Weights of a small GPT-style language model, trained from scratch on English Wikipedia.
Size: width 256, 8 heads of 32, vocabulary 5282.
Architecture: learned positions, no biases in attention or MLP, tied embeddings.
MLP neurons of a small language model. Each row is named by its layer, matrix (up: input weights; down: output weights) and neuron, and shows model dimensions 0-191. Each number is 128 + 32 x the weight over its row's rms, rounded and kept within 0 to 255. Numbers have three digits each.
Before each neuron's rows, "fires after" lists the tokens most often just before its 100 highest values on Wikipedia text that the model never trained on.

fires after: " (", " \"", "—", " (n"
L2.up384:091126111148081137115101190178133137174143157161081153130197136121137132156108120154149103104146103129187087155140119099120197160185119111135143164172165145063075119129109083086116115137174093101119099097097132112101104060109146105075174207106179156124135162155118149081157065148089154134169144111095171136156131118080096174158065115157178155118168133117143112075092142153116150053161125108110099024169064081121066123114128157197166113103123174136136113135155160144134122146096121155109086150204093147134136168156100118167133115117142113114127159139160142103154187155140139056
L2.down384:077083157143126126166173085140081099072194114109172098127074174179184130124186130088129140144127138145115126151093115142093173101111093107164100106084141146152119107059113143112140128119122147154156129138172137076170146114107132134129118138090121138140151156124154167110094151119104172174120103107179106131100141214088168168178105132098117158096081138097186145115153160125123134088133124138156201136145119089146107149148138080215210120128035124156132061149126165065120133099167055124117100147152155091153099118145101131132187140131151171117135115158098183156167077137161128161

fires after: "\n", "-", "|", " | S"
L5.up402:101103175127118129139141168137129133146139140124081164146128124128099086173163174144154100125161210139131146090154138149114108152084124132094082143130163133158126131125175091092171204134154157114187077116148129062129100091155139065152179100137133160152109156113198103108108149095050198158125149102157176086075123186151121153044098153168125130087174174101157127115149121153103136123131197116124172100131198101141112170093208155147176125108156128097105164111145101146098107077074138153083141128121136093091194154148167142074151061121089114050145129178130098114143164139128129109
L5.down402:130109121125112137137119131128123154099141102110170076097119105131116170129167160168150191101118146143198135118140113140127102120120167125116155129109136105109136087154192105073194147165180139195137145164105108133113107133126155103141141011163175120075116125107108102105131102099143125107090166167170128125130098134129111136139098126154153129097148199080145133144123169141083127086147088077162126138093129141125078195135092117128090137100141063099107148145077124130114146222176125069060112130142184119100158097129149103146111114148082101045149085152134031153125156127163170109

fires after: "\n\n", "\n", " \"", "==="
L2.up334:153109148113074102143157115128106151100149090139177114181138119113120144153169099108166147112110147086109076134120201142102115155179092096134111140148129177141155057140111103113081153142184109113139092089054149108076139081102102101160136202120128135087131194167180202074183113094108141173138096130165169169097164127093156121159108157147128128106119132166160168113115159087121116127207139110089133070107122139156128142139101157123129123136123086144091158155189133142138125154096109190148032126142167096154137145118152078193111099119170171128084141146150136124182109140114140097
L2.down334:091143132127063132091147095114096110123120103126158101141128129156165140117137136020103133197200097099161163121105094155129138098157061157131078125102086147116101142119147126100142113096111130123087120086192145116118095102206153155105075150114114121139120161154120103178146114169160103160164149131109065127139145128081128160179161142132096139179132133130131084087144119193092138091154115124121093134158156099093174126176099157194153069146096135133176145051100148096127122117115066093144123162113166119157056108119118146131179220093109128105124098149123089076139139109171153187

fires after: "1", ","
L5.up271:142097100043095127122112141068100171147084174124100142170149132127114102135060097173105105087137094173157135132119114151138171179136074059129127133093124036138079123113124086091121082125137131055119114089176151109050093145121109083145184127080127168148138109104141086136150136145165125165123083098094061180147145137137114140163174077188119140186068126109162119150079206101157133112100116125104117126068088130121104128082163159136139110136161140148150185174117113147163162137172165155125111188156160147149194097154145122170113125109086108223080136146125138144158141128135153152
L5.down271:114109087072136125089163114115110125075114112081116168137136119213103138141068084117110134134105109090194118139097126158189134151100111104114143149112110109103103118153125097130159106197146119129116151067159096131112098133139155119147154131101189156115149100130086087101145109232167091129119098137099139179191229126137084180121133108167136180128118096110125147166171159120111104102080113094118131152100094195150128098100093122108171120152121100152122195050120153121110127137087161119192137169069185148107209139132091118119089145153070123113163148160112109128122170162137136124

fires after: " \"", " (", " un", " sub", "s"
L2.up298:125171132140143158101104161103136155094112061172082164099136154060117179124113106127138097104141121105194120121122152179165147167198128104151179116121118105083183083159127083135159128146179096142123140139159136130105102144079117116051106183165122147134107104194155147159146093127099123110093154146139141155177146123094114109092102176112063159102142166177134144119109121131103074124142145114133103092169106145141094121052138178162142131122095118142151119138210148183150181118073147149145089161131125130097129086166170096120172090140147139151085099171166136079123113161134116064
L2.down298:151149132115122123110103134102102103157147114180146129141102137159159126095176127147134126160142135099148149096107132144137160103128084155142101126047135166118115225143170151132196131087076108172139169127148135134070137095156146090109103106114123159119122023097095191178165043074057174112105139073103102143178109155085148153173136149119058134194164093149134105140114113147089076124140148107137127149168174100157074139104152128137160090121115131080159134180134169078093059170134113124111113107144134099201130136147126119135163085161173130074122093111100073118126114183175126160

fires after: ".", " There", ", there", " what"
L3.up460:119111143123096133187127158168136125055170124139109162159092159127095133104125111082087125156154119118182117088129119118057120213125139173173146103105141110130131100148135081123137143137106073151181116123095138119115113149067117129104089153148152146151121132153158168152084134131131205114119117127184177146153129191103039113130087162101091118154100194136150149113056141149153160086119173110088066059136164042114083169086163063159106124086158116143122121130114162055145167123174176107088113173162158194101167159142186148173134109097131126130067125133148181109131115156147080103
L3.down460:167200133175127139147122104138171170149161148175081118094080094121112072111124144087171090122155117171073195078142122046096125133114125148123123141167138190135105205121105123129130137136108161155105216188118154178106138156065209122124151139148149130171118120152112131160145165131128100111147171123061159096111125098109171148128149122140102187113174010149090130124119102125121096121105146119140142148105140128076125118080104100143114170133096097077178167087161121205088116130129134141168126160088114151129125106146158124079100123078123152143136184131173160037113078145195120166

fires after: "–", "-", " in ", " to ", " under", " until "
L5.up79:075091064082098110153121169113131126141140094179114144206152149125137118184124091109141135147143136131138063126112113106101114120112112093109117147089126094047179118117106071106111129122178114105145121134084109085053135151166125106150119186140147160094109139097080157160109174042159104181098085127146091149112155151113157160122087215157077120194106156096144160106204190163104144098114134161165115091112107087109122159125147151152109183130088108160124129138192097093162112130123148145154126200142134112119148153113089154142170128116094143136085163132205154089151153133125160105
L5.down79:143117075077095122088137119107117170128146152159117144154138125102124132114150141171104115117136126178141124098052134179096124105147076126136131168084058177082145091124160087083120076192108110068141109158144066101112117152127125127125119133138136161141099136124095108162109135137089108101134085183135102104115095188156090139092124126167104140114112112136112132085113165130157080121107138128115130119139156094128106137131131128151166200095149090155173074154091123126147136106162151207167140167134108161107098134017145070109155102105127094192078129177133157093208168189125129085

fires after: "\n", "1", " ", "2", " | ", "\n\n"
L2.up327:185118111131169150119128140143117124088108137131091081161134141122110124148135192104119163054096153120151103135093164116156180168115106115184118108090086161146145126128072110113111096174114156104102100154182115136116126148129097125134119242122108148107162133112141134161138147133188104106083100138145127104131218118131137074103080160127173192140103132087144104153091163130076125102142147186149131101086113118130094090090138137109134097138062093151112088133084113104108183188133143150118121138169097171134203120133154135154164132111179136145121130142161122189149124109060115112
L2.down327:130144117172135114161196120172129157084068135135073149083147145150044087177106111114115093108118172155109181167093152121161120132162108086132083178142104076149108088111136130132109146126173154112099127145140125127099154107154139153088151171113135145072084121131113121146108109193148147064091135086075113172075167172134072124073145165126117137137107146105152142132157122149141135058138147170138082133132133151137118041111116135090141154142104093112048087111132140075156169148141198149131095047130107152145137159051137145173162116125055132128086105173107126146138092148117102169

fires after: " | ", "\n", "\n\n", "; ", "W"
L2.up195:123104144183130140151106186150167109135121153143103071184174129109132107145144128137131103141138101152185103150130181067093177182149092162167167165113126139140122142089109109131143145137160145096109091114168134146094120117154077071108059199099148133156118199135147154136141155088131120126205120157149164124117124183091074150109102159154188123101101170118154106072105154087114139095176117128131092094134049062106127118091129116203194095117147154169147118158136112120055213086130189163096123172164144141155146077124110177175138106104185110109118130128130135151109156119108123149
L2.down195:053091133128123138052127124114132049154157091141179127140060108163161100156099101100166176170177149035120095153096090189098200159099049162114135106147167118162108184094115114095151160094178126101127108111135152120125166149138158119132117142101131133106104157120087195128135107175203061171089104149128146091147154142142149193134113177125130121111160072175154128049158161176146102149154141138114156130104147115158107120134087191146107181129106164115124093093162124088149134108137102073108130078157138107128098124117129136084163192087141081091132144165115087058120092170150132170

fires after: " | ", "\n\n", "\n", "; ", " | G"
L2.up11:106182114107116145089113184156122085168138137150119085179101141097114082128136146126076136128178118141136140178120177116089113157177115105126127130195114156108127108142129130095103100049189101160128080127137112131077123088167152122157162149119176172110108165078158100132144127060124148183135142115146101067133170153123177205144104089133098120158146129136150104084133178092065129099129120126179096101122082083136119139103149167159127123154161131144096154128137117135097178103121113147118079200133146163170154091142173192123112088129176066189121173123196161168119067101100149169
L2.down11:170129117112151124161139193165145130048091115163078175087097127159124111071165108170161158180109117110131091111127190085118111120130133132107112195124098184104142076107121130102140090176169144122110066116117131169150153108128109098183109128028144161148103110133125137142157129074206074155112128123170125077125197059110167149149174143140103096101158163138129082159186180145098075116156131171072102111145128141149139124155098178115123155086084135119075105112137081117126124115145091130146095147125114136129159168044204132092086141154111158196158140111184144114156084122112106121

fires after: "\n\n", "==", ".", "\n", " has"
L5.up387:105125140105072160169208125108107105199111165139113151177166159106109074172158133116130128043179133152137154094106130110081116142093036129131091122119116103088165127107132104097138139163162131131156065111109115143109157095088153109115133134077139139095118071081072169081148128129152110116209146095153139140090163192177173115084095163107088118105139180109127114058167160123165065101129043205151174099183110119106136143101102220164174101131134116102100167144162126134091109146147098127104143192109155145115168138139157147135117096112159128088132128170112169111162184182123168158
L5.down387:116097113127113131164079140139139145125130154101103109205164150139164161132096132132129165146136145113108156161065143151139141096146162153149171117124115076142125128170140113116113099095106134086106161155168157093097098147160113156116058132135068079121130207157155221108132171118128150121135128129122153122152107138093074083149130136132133186130136080110131073075122122152135116117178111088119107117095103175126096186097167105134118124086120147129157096071130135147168128130141170162157103127170158131142133053037070082137121137131137126114132107146103128168155112140108098120

fires after: " P", " p", "ene", " C", " c"
L5.up270:138081100114040119127163169124132130159103108210138173209150135074096127196102131112118151126097116211182085121163131123129125180104143128154182137121164122097162143135140093155134186096143130114130087105163107153132125079123127103077059125161136101139117191102152142167152078147175086064125132151104159162096109169132091123120101134127160138185147146103123104188090140161123139079105151151131149116152109076134140139156121130157112175181160063133114112096119114138104115103088138072098117150189074105089136136134100121195089060043169078121139129150214120136150134175148110149
L5.down270:169170103089097147134182130115137134119147192115133064147118130155104146108088150101135082142132134131149137120099101173153120112132138152178113077091099107139137095128150189097125132103125189125121138141088099221130138178115128156124109074139170131161091164145152131100087176150105031119069153176078098148151077111091136084127103159126113125091077142113157141130188143077102137079155102116102127119145132165142179079068105184155190071096104214106113121080139080112101153133101128124153133183095145117139137103115124169188144131167096147112148167192076097146065139103156110127

fires after: " t", " S", " s", " | F", "S"
L5.up385:063079183104130151161170118114085169152111151178130125156054152139047144117137117140140112099129141156108123181102153142145107136148140197105133156106100126134180104146111107125242104153164064124114105104086105117096155095073145149133126139162083094137075134183103170160159075086128108063133087195140114156128096152104104121162107129129064188181158164139111137141119107142090157109137160105162108101105146101106070183146097124153099100124147094130093143113192169137143132123089124093121144141132060118186133095145122080140120167102079098201129124130166170099087145126130150084
L5.down385:159121173163125099097046096123122100127151113110108173119166188089087169126141081157101109100146135148076153126198123159135160112104071174154142091155143138095125039111141149089080070166131100191154073131107113141068121141100136161170145133118108134123154078122083099132169068166132142114136113112134101109114108096186100148166155066095176144106113070071131191153139174109143136151102174133140133151107140109063106135150100118173118149131113178127097114196089121061156186131133139091076160106112084172121118093090117104126085113122151134109172161154128173111114153150214107144

fires after: ".", ",", " $"
L3.up205:110108111076113106107102116150134141124105130095183122156122165136105089214126148136070109172129124073106129125126079111105105148148119127091159171161137138128130170144089100082134089148141167048125121032161108107055086129106163139116146114154131162164086095092130100134099118164146120076114038150118097137143084174133112111126089101184103153128113157128142120129126146133103148123132131115142154111110163119148127134135175087144145169164186084128159137163182053131152136093087198101135150170163150141092236169133141125130117148136047067128155204136137123153119190106128143151
L3.down205:124160101141165207113144114106141099114110107105091106096112148150153123137124174134209124202079151064150076113137125139126138088113149118139163133186134154070134089135141134132120091094102088166178165180160047156100137152107144095201204132130111093100133100180136118137144126183174122163123112120122143131107173146139081151187104147112135148191206142140097134083116183083105155130130110079107097168086120151102213119155178161170092129145112137074171071111086127084120160155154115150085173137119114158114089070119157103057134085136121106163110113120168135120111063062176138126

fires after: "\n"
L5.up118:156190152124112155130163148116136152085167149142126174136130143150100063112172146143159093123141189112103136147151149152124127170135118064106068162109094131119148096098113145145150132193148054108142088130107146097137131125118140096109128130090197108134149134089165162070126124063109140130135150164174154112104127174069154160118105137078140066105146145102122152184183134092178092127099089171160165084167139142158093101118162182122135121082111138139005104115103128129110110138128130154033131151130108131173217135143114170117147110102135131084132119130160156102121186121119112075
L5.down118:075116135120127089198126175187099136175114089121144157083122089127155129083161121179079143140168092121077128124116077130118111060166174138090139153084151147104161128091172107135138132137183105165145170121174135111128149136164125108073116113114102064111113088150120128157174122170078114048128227112123107087080162056110121217149136109179099172113148111083176105125104062135078176124143143096161118137135106151100147108129125080153147072146119139165209141132085123133132171108153169111090114125158150188161128147127146089125074158132128104150092130074116155127145150109092128176

fires after: "\n", "0", "1"
L5.up103:158121160110114139097129172099134173127106100138132127177124153126135095146146217117122059126146176081173100122216125171107127150101044125115107105117139100176174142150114106093091132099131099115137108090083117090128117109107153099160155116160148140149176083084170187092093136083133091139087153202155117128131150142120105106117097158139169104164127125099129115155158149106128063183104068068162152131109113127165119056138185131176122160120117105107089128135092134138139119139128136133069154180128130132120183187130130161140157092148093152097133183118148166154188181115118164125
L5.down103:058146112164127065172135155095116141089155127074160132163142139144082084109144126196085164069109096120102164112102104151122055153160176059089137210162069097106135137136177117162172157190120113140150118182141132087103115142125105081105130132092149122139097084109167167159118117155116185088113147120112116142108147056122150138120102137137112183183104157153098133087138074123102125076095156073175139152079167181050118168105111100127107127193094093145154134080156169119118201082125181128138080119160174191163142165154115103137106153165156109203124067131135116110172158085115153110

fires after: "\n\n", "1", "20", "15"
L5.up153:090191124158141119129117150102077111133096162106193136115181186078117090185132092160103138078109146139131079090114149185152112135138056106064088105105115176093148088067125110137128108125175146090091142069056114147130160106098108173089114182115108155097148113127122091157086098109126106128092116145117142198196130117088153125159135137100127125142173144083147114175110195071136079175153120196126168109081112101112081144107108052180159137133119103153139148121184101148146166089138109188166080162202127136119151181128167180193134160141113145086102124132154138092131091165134105170
L5.down153:105144150173109111137135145121112120170090099140116154104146141167128087100168187175134102146122213106086145172158141141198108069130071156106141186084178163181093100109146162113101121134120137082114114168149109113124143107052090133137103209155145110137111195122187145147074145189076088109136135137097144146142132095195120127144093160186138137143112137130159066137139111108140162141063087139109110103173175117110122131134146120120151059172066158150169113114094067133117192097131171101091099159145129118122226156073145098178095140156099147129085129076127112132123150119106102085

fires after: " c", " C", "C", " | C", " \"C", " ec"
L5.up92:139099172174096112153112148090150166130146153105100158157100129124108191183156135065157119087111087115175086150147165138144189140118079140122146104083134160138130153145117138138123137156135165159120144095145109086065084122094112109030135152066121088126105157108160129202141152119168140131115110096055142179134149089168121104120094117136184178097162111114180104082096136119091046110161117141132126131109177135049107098078135171109098143142147181120137115170093114202121165137113150111154143126120136130121159165158143161159175158113091166152128101150184112106106172106135165171
L5.down92:134114107104113101134132150160170154156140169111131127123122128175092121117092136110116107130132144108115149132134156092136155004142099109169079107093149171141117150152174123138141202156164116117142145142123183133147114161133179133115165065156139123111139118068135128136153149133091042094117154130053111149159126113089147067145154146213134117107123084167139154147138046132071164143120121097087132068112157082141105136143165161165123131090108117116118085114105154131149171107203089148098151127146144134124151151095178131158093068113148158120093081131074078156094163112089118086

fires after: "\n", "| "
L2.up479:120105105153113146082129102153095162107110102126096150182144151077128077131121145148132121114116141100176076093104095107117119180113083153150039106121134151121134111115090117126103138161099107094119113169141108161099109085138116183154134139105145144171164131105129161145084166097143088076160135134130149116192184182158105140130125156143091145173070135027173122147136114167141147127181113157144118117115117109122156144102173133178174088110134045154127122118124130073120184101112198158127153223135142144178183116155152153119132149083128133107085101099139123113138179067122099083
L2.down479:136187111160162148178149117143143110135126206065140144118165056109118129145134118068130122130144135094066212131126104123117159122133126128109158111166079106137083105123082108122100127121174175170094099135141140193141120161158185105087142132126129119120138134200129136106155106099170180131111140136092091146155147133155170097146055113114136153086083104118142090109137195141088121097167135182174148089146103161036082162156143190177110069157093129110073112094108110155162084151110141113132117076097176202116128113095155140184098092111147098099099106112140091205092141154109202118

fires after: " c", " C", " un", " to ", "C"
L5.up243:164104102176148096079157208145094185105156122159096121146161125131101147131111123128137177079106084133223081146159123179124172162140138085114152128089128205097175152149064072123121150200146178099121164083082132142107098091192169094101098176126108148140087147059149154176125095138198111104118159098115048167157172166120149129133127155169131096136096121172125121115098117112137105119136155131155130084104073137111069112105128141150108153142085123131111148110107163099131149135053130163107084159098117152093125154135140165176158163125095123101101163137137156103159151188139124200
L5.down243:092131071154156101132210097121101154159116127120100101137053121105129106152078162141122107150109133127099119152115190117147144137121080056148102063110096173130180148133100122085151106120144061112154140123141091122066105122148107139107097110113107135092118139147147135147131193140129098050149206143122175091149075145180193101114133067169124123115111092159119180145119150161083117121063121184165076094101131178111179096107088076116161116096181134114101090153157165166138098124159115148153111138115140183133118117097191121232121091182126162151139175158094082178149132148121131153

fires after: ".", "|", ",", " |", ";"
L2.up191:134117149142107100115059147118101155135147108108150124153124150111122118078127132163099126129155088118121139103097120173126142157146091070155110159075137153143161148156066101114187151120182132136110101117121186119133153102136124153110101159120141132136030138147108145169089143092100157155183128140111143163178120175091108152110157144124095136143072074120116165089154146057135131097116136114087173102124211102134093102097147090122102138129103077120100171137130080111119145015126140116176118150110114092154146152141125104130141132105125120081128154104130124098116150146128173103
L2.down191:189124120092144112111159068119089117108116107147125166077122139109072131161132099094132075121131148131125099132131100112139179103142146066085161134180110196154141125099120149161118164141147129085171133129130161166081117139153114127189145147181131131125144117175094105111153101172148124157047117115109165081162145124210135093115136120139075154136146112153162171135129091082112131180165082158134143169131132158108131164119177146121091142108153156080087076109147063115185110167101146119083139102127088189093096187100104250124065129133094108188123148145152135117137141063100095127

fires after: "-", " U.", " d'", " Mc", " lo", "–"
L3.up121:107127148078136147173175172124076155138164156125142132211190154092168144141195108125112126131136140151079178097113198108073164128170130085122101130126150160135149099139110126122125142113149079157146115181120121072115150139115129084173123082119134135072173147094182202045115161094121136140130124124204134132119118174110099076129145160180090121145119149143183135086114180098128127116154126155141103129125110127124130128136130118199101165186104137126108106174204118151147114078129113141108063136166116079065127181148116085153154049139129138164140151191111184092128119119078154130
L3.down121:113165121136107114147116125117140119166125098153148158069114086190149091116168143126151151206080123119157140075158101085135105138077063101083094153125065192116143101157168132198182083120064136074099180140163184160176143110118148118056088098142149144098125108099096109103095164137143094135126167126113087073163118123111139178080138104107132141123173146043124171121202114200111080136084163123102110159207102119157125168121100134145162121146142117152105162111128124103165084115116141136144142155118141083120094080182147187130133160131140111134141146139113118123099125123120197124

fires after: "\n", "\n\n", "| ", "2"
L2.up474:098066143153068152114155106106116154099097089156070144117164148114134121136129094168132149132105157143166121149044154067086113145122163176161082099119155140167163100079082125108143150165066075167139126199118129091103091134129097117121131113096141080153173131117139153124081133122158126115145132150133191156181201151097127119169157100093132173095138206091108113145107136160154074142130187133091183091155076116115077137096134083150121098060181108153094146133124164111078152132111203155072128144149166067180154114150121136168158152056156147094108156136156120086115109127159076115
L2.down474:105179163163187137113148157127137085184164164130206093149125077120064117115158130042085124136119086104115156168108133163157165083136162139143167139197075158117072148134102121087133155116202124101068170074191140098102157163135135117078094148092143150165119150103154172157142093147120109117127105115054124115123133148128033171146046149191142073131122125145138147099124167144118150102118116115124116149146101122103134096150102126136143105166069085140153065145110105109121121095149109100123132136082173200088142128104162171149054101137112091154147148090163154130179092142089235123

fires after: " c", " C", " ", " T"
L5.up246:113124121139147151113151128176127193181071152112074139187141127149146138169132132123153132111114146149142160182121117137112101146157176107161122104127139160181097132174103093135150187170099161164154111106111049082131101097106127119040066170135125114100125126123157141129131101101112137131068124141135106146092097170078118135101062122141159148170208169105133158125096187114064128092099187111185100105119163132137098097098159197140128148160099120083163135134146135140124103125130186104173117147123130135122151111185089086124136094124116078178127144113180122169153195149053174113
L5.down246:073084129086175169128144134120138097127156118059194167075133096129152124142185109133109161159114141111102153065151143137134100057178086106112093135200119123185115092072117108108122160139127164178113104115108150128090103136130106182145202122178125175101148140126120137146137118164154138116122068093084120116120137095150121108156192171108157091116101140155162096156180052183158153109153136136097111130078069071141151130148130139132129127088179087148096159143136186055122153112196114097120088111140160141148120142083155114103080071162153179155165139151104158089093148067139103129

fires after: ",", " C", " | C", " Ch", " F", "1"
L5.up112:137105115089102139077174129114092187101116190164127144147097134144083162158081109129076035081104097165167084162105102195098111159092140107143146187107174128140096162139115078079172121102130101124096129123125116094106107121180168171104133096123147107128144158073169084146155107141126150079132106123172044151096121158178075104076132101140171155166151075191113170120138152122116125141111144118107138123141088125130102140102087105093109133156156095114137129132111134198174155159115178116121145146185098166162136221178059112194082131115117082158140124147169122139112154169095172153
L5.down112:127114083061144165145138115148114110093125151107128096013168086131094148076119103115160097158089141101156115120130093169162129114078084129176132127141142196155114156119086103096174119157088175110097174123142118177075145129169159123134110079097135187123153197163162069124105109106138046127128159148123150161137178124101062177122105132153112125141080116176198117110177161107097107159134092124093172082072077111159168105149187167129085055187113120144093114093068129156157152121167102118084189150040133171152112081129143116125108134114100106101138155159098162178115166131147117129

fires after: "\n", "| ", "1", "2", " Al"
L5.up35:119124085180130128096126134182113119091136119179108098158122158117133102150105114125114093119101145087143089080129197104118156169173106089167067150108141113137139119095069132146113104155134150082123133113116084153086133078106145135059092151089115140143141181151109135111132105061091149103095113162169121132136162171139061093063088147136104159147112178099122128129094146142152143097137121155189122117147114081081159175081104131138116105134124194199139202187094146155112159096145183155080123166158053127135165151157180148192159138100110112103109123126109106140126173191102154123
L5.down35:180099121109107092170180092116140079149100117105128105174117124134138083105104103074124098159163139112152121116124139077136196126154122170200190095169124105109099115168116063135100121121109144128116117152137132124125149147148139074154089128178117144139115182127120143121136176112104204108146115116096164105164201150120142145209104105105099119127170134139182126077146166154083082154165095158173191132101113101074209149104182108176172072140067146134095106140097129099154125118198115101120118096160165133175168136082148115076138111117151086166104096134112115097065116154133144181

fires after: ".", "\".", "y.", "s."
L3.up132:143178119163101121144182147159112096125130145183126129162122169123121100184082118150146148127123194178133068064101146145096161141168108099184124082125089117070087160134125071106106098121132160097141075060106147118048143138147153157099103158078155155103087186149114155109067142109161141150118076138117153141171167114124113111204113116103154171105117186093133138069140168153108106091165122175118123050099160163048140131140150154156082122189135145122105106127118123077151141145138163093124117173186092171126154130119088182136136143056169122139107159111132138177071158106161170117
L3.down132:119143150144099164127176129091087139110127153153129125160065180119120108173125134147091132124129138129138156100112151137134139150133109137135137082163116140105141145148127103093167142109122132124114106091166112154087135143127133129134108178126118149100107086143106147112130139099129129139143067142123128107111151112156108140143122123098155117130096080062112132095152162156146101112101090121132165121132153145094130122123160127132141097141116117136069118112132171161151143138143145087137130157169118113084157148021083124117112149126086100106046160117126112112126163156125218116

fires after: "\n\n", "-", "===", " |", "\n", "=="
L3.up50:134104134142119106125196137108115117150069153157085145175130171150114103161125152169114155153123138208099153130136106178121175140100119107147103183109155204139195140113081137107167168178098134134107050153146100144049174094162119146127080161137150121122110115103097163156120129074080125159133086094142136073158161132087172128154116115097111152116116126101144153091182160134073135133116173139102186094170105130113137150212192104162142141132127048147149154148121144130124136088107104143137152207168110125138123158113133154139107162092154084109108132096133177112107135100111158123
L3.down50:127133104148107177113146131143133132116115120157124137103116148154121132137110137130100115119098132120148094125121138145133163104145100138146119141114146127132115109117117107109133116129126117142110101140138065110060125121117131109154133110116135126112094112144120127123126105123131118135097142103100124120107152146117113141142155130143145117129112107108140130116133128134116133136168127122138119133136126120111128149099123118122141129108122127133134121110141137120114124131137118148143140119132111103102086144000146110135124128122131155136110154157148139134175143122135121129

fires after: "\n\n", "\n", " (n"
L3.up351:144096129136075148098193103117149117156062162121124116122182169084109102094126163122185137155123080139104113148149174146118153131110126065121145117062097149119141067162064076124158071133137092160185083162177128080092170075093144087110131163080169167127132157141185215091192135126153130094139143164139115139144118120101183131172124115143140144136125094107110099096143169140154102120093122108174100093158089101120152167203129122214053141120136131192103118091129164119132073162145165126137100085125143173114135178119166138113165110076146110086049142112113148103088126189145151113
L3.down351:132102150152165159149127073074090107130184141108099143115124154117092148136154158081145151105115107116148114169157101195135139138153143130118141134174118124099109134154153194073137137123173161110119187145109141193082143156141000108108156107077133085125110101119091103139110087101132118083163185132139147126058152118132044184119099117093100091136152185132125111126110183138147150117212148149108150088118108124121083129105156077113134110139176115128111163132118167115155124126178135167139153068102069147188070148047087138121176087102146146134117098165107159140128119119110130160

fires after: ".", "\n\n"
L2.up281:155119113139100115164155076144104115123162114114108080162071205099149125161154097114071143101105168120139118100094148134109124181150163117203091089117092139143130121093094049127124163189142152156100109087138098134026084126122112150131112179087143115092075147150104146128086164107194144110176068114199129129113164149146051104150178135123136132136104156095113165126120158161122118089163127176104141092062153113087099144149142144111165119136188108107056105138152133092097173143137112133060155131146102112157163088143122125168103172113092178147138117154146103123099140072162126110
L2.down281:146161136165136130112152139152088181141149159163118177121085143105081138185115126122154163137088086088127142132068152130171176177133160152176127110129118098064146155118111122138157167120153128144161104126140115104087161169151067148123115148154108128094085173136097102140126179041129122118147118111082164156063144136116092100142134075141158117155127087111092137106123193128136116119139103131136130098115142115088075079047136099128132122078132126131146111038190125174131089160139206148151166148155116142171122191142094109112106127128095147179121162090163067125138171136148211130

fires after: ".", "1", "2", "–"
L5.up154:093114118091085148148148133137136154133099112186163103196141192106123132188121082124089148140119169151100094091087102092071154129125129118191133177108159133125164123118069092099125124115104088105121097131184107107040090110155126160131155195085167141110098127128107124124075162126129136147131114152103122109193161161124095161170088153111113144105109128118133145115134185148097105090147146152166174054161115125127139073069207177142108130141098096159152119156147164089149143137148168158136121176188136156131099160094082131141117153062150087136043170129145137127095163115105161064
L5.down154:142135156113136052105140175116118140130116144144119142164152195115093144175107145153132104134150130163140093127104136135087134140130125103137135172120122153117172140116083100048182149143110138118169106134156080086083101075104119140108088169109156132103095117126113111109099103119106126134148064146119091093149156127122122161116114154102110134144119167137083121101096225157116128131105145148164151083143138082094107108135162132142166161131124124112080124152142134184155142137156177130122101180168109133128073168059092111129147109105115088135087180170147155156125151122129183100

fires after: ",", "1", " men"
L3.up221:134134132105162134124128171135138186061084199129120122147160113112060091166097074163178086085125127093121225095094088092147166149127057127115106087157136105159090137068160127123077120122169132124117123130165112154110096082110164117083175138139117152127129149123149104134105168177143149169131141134124092153169173136119134113100204126134146109090098095136166135101090141120174132110146124173157111111166084124092114074104127084125096071128157105143086190198136114127133180124120216191095127149131164185160134076124178062135074188156131107174115130123097109123152093136118194099
L3.down221:116176147138096099122106084134129139140091132149118126113165127162116167140171135097140093128150076163136121139195130115111090190143155091145144174106118144150166097097101128082118038147105135110155135182101124148140151103126084129180160095125154121083123101126124139158128100151155096103055139155080132125102106158139155119092087061147162122161150075170108165151189147123095132149087139101047074097112133208151122132106179148173129149142097119127171162105130160195187056204108133108115166171129131108128080097125158151184136083108130124138099124115151131119095218124156133104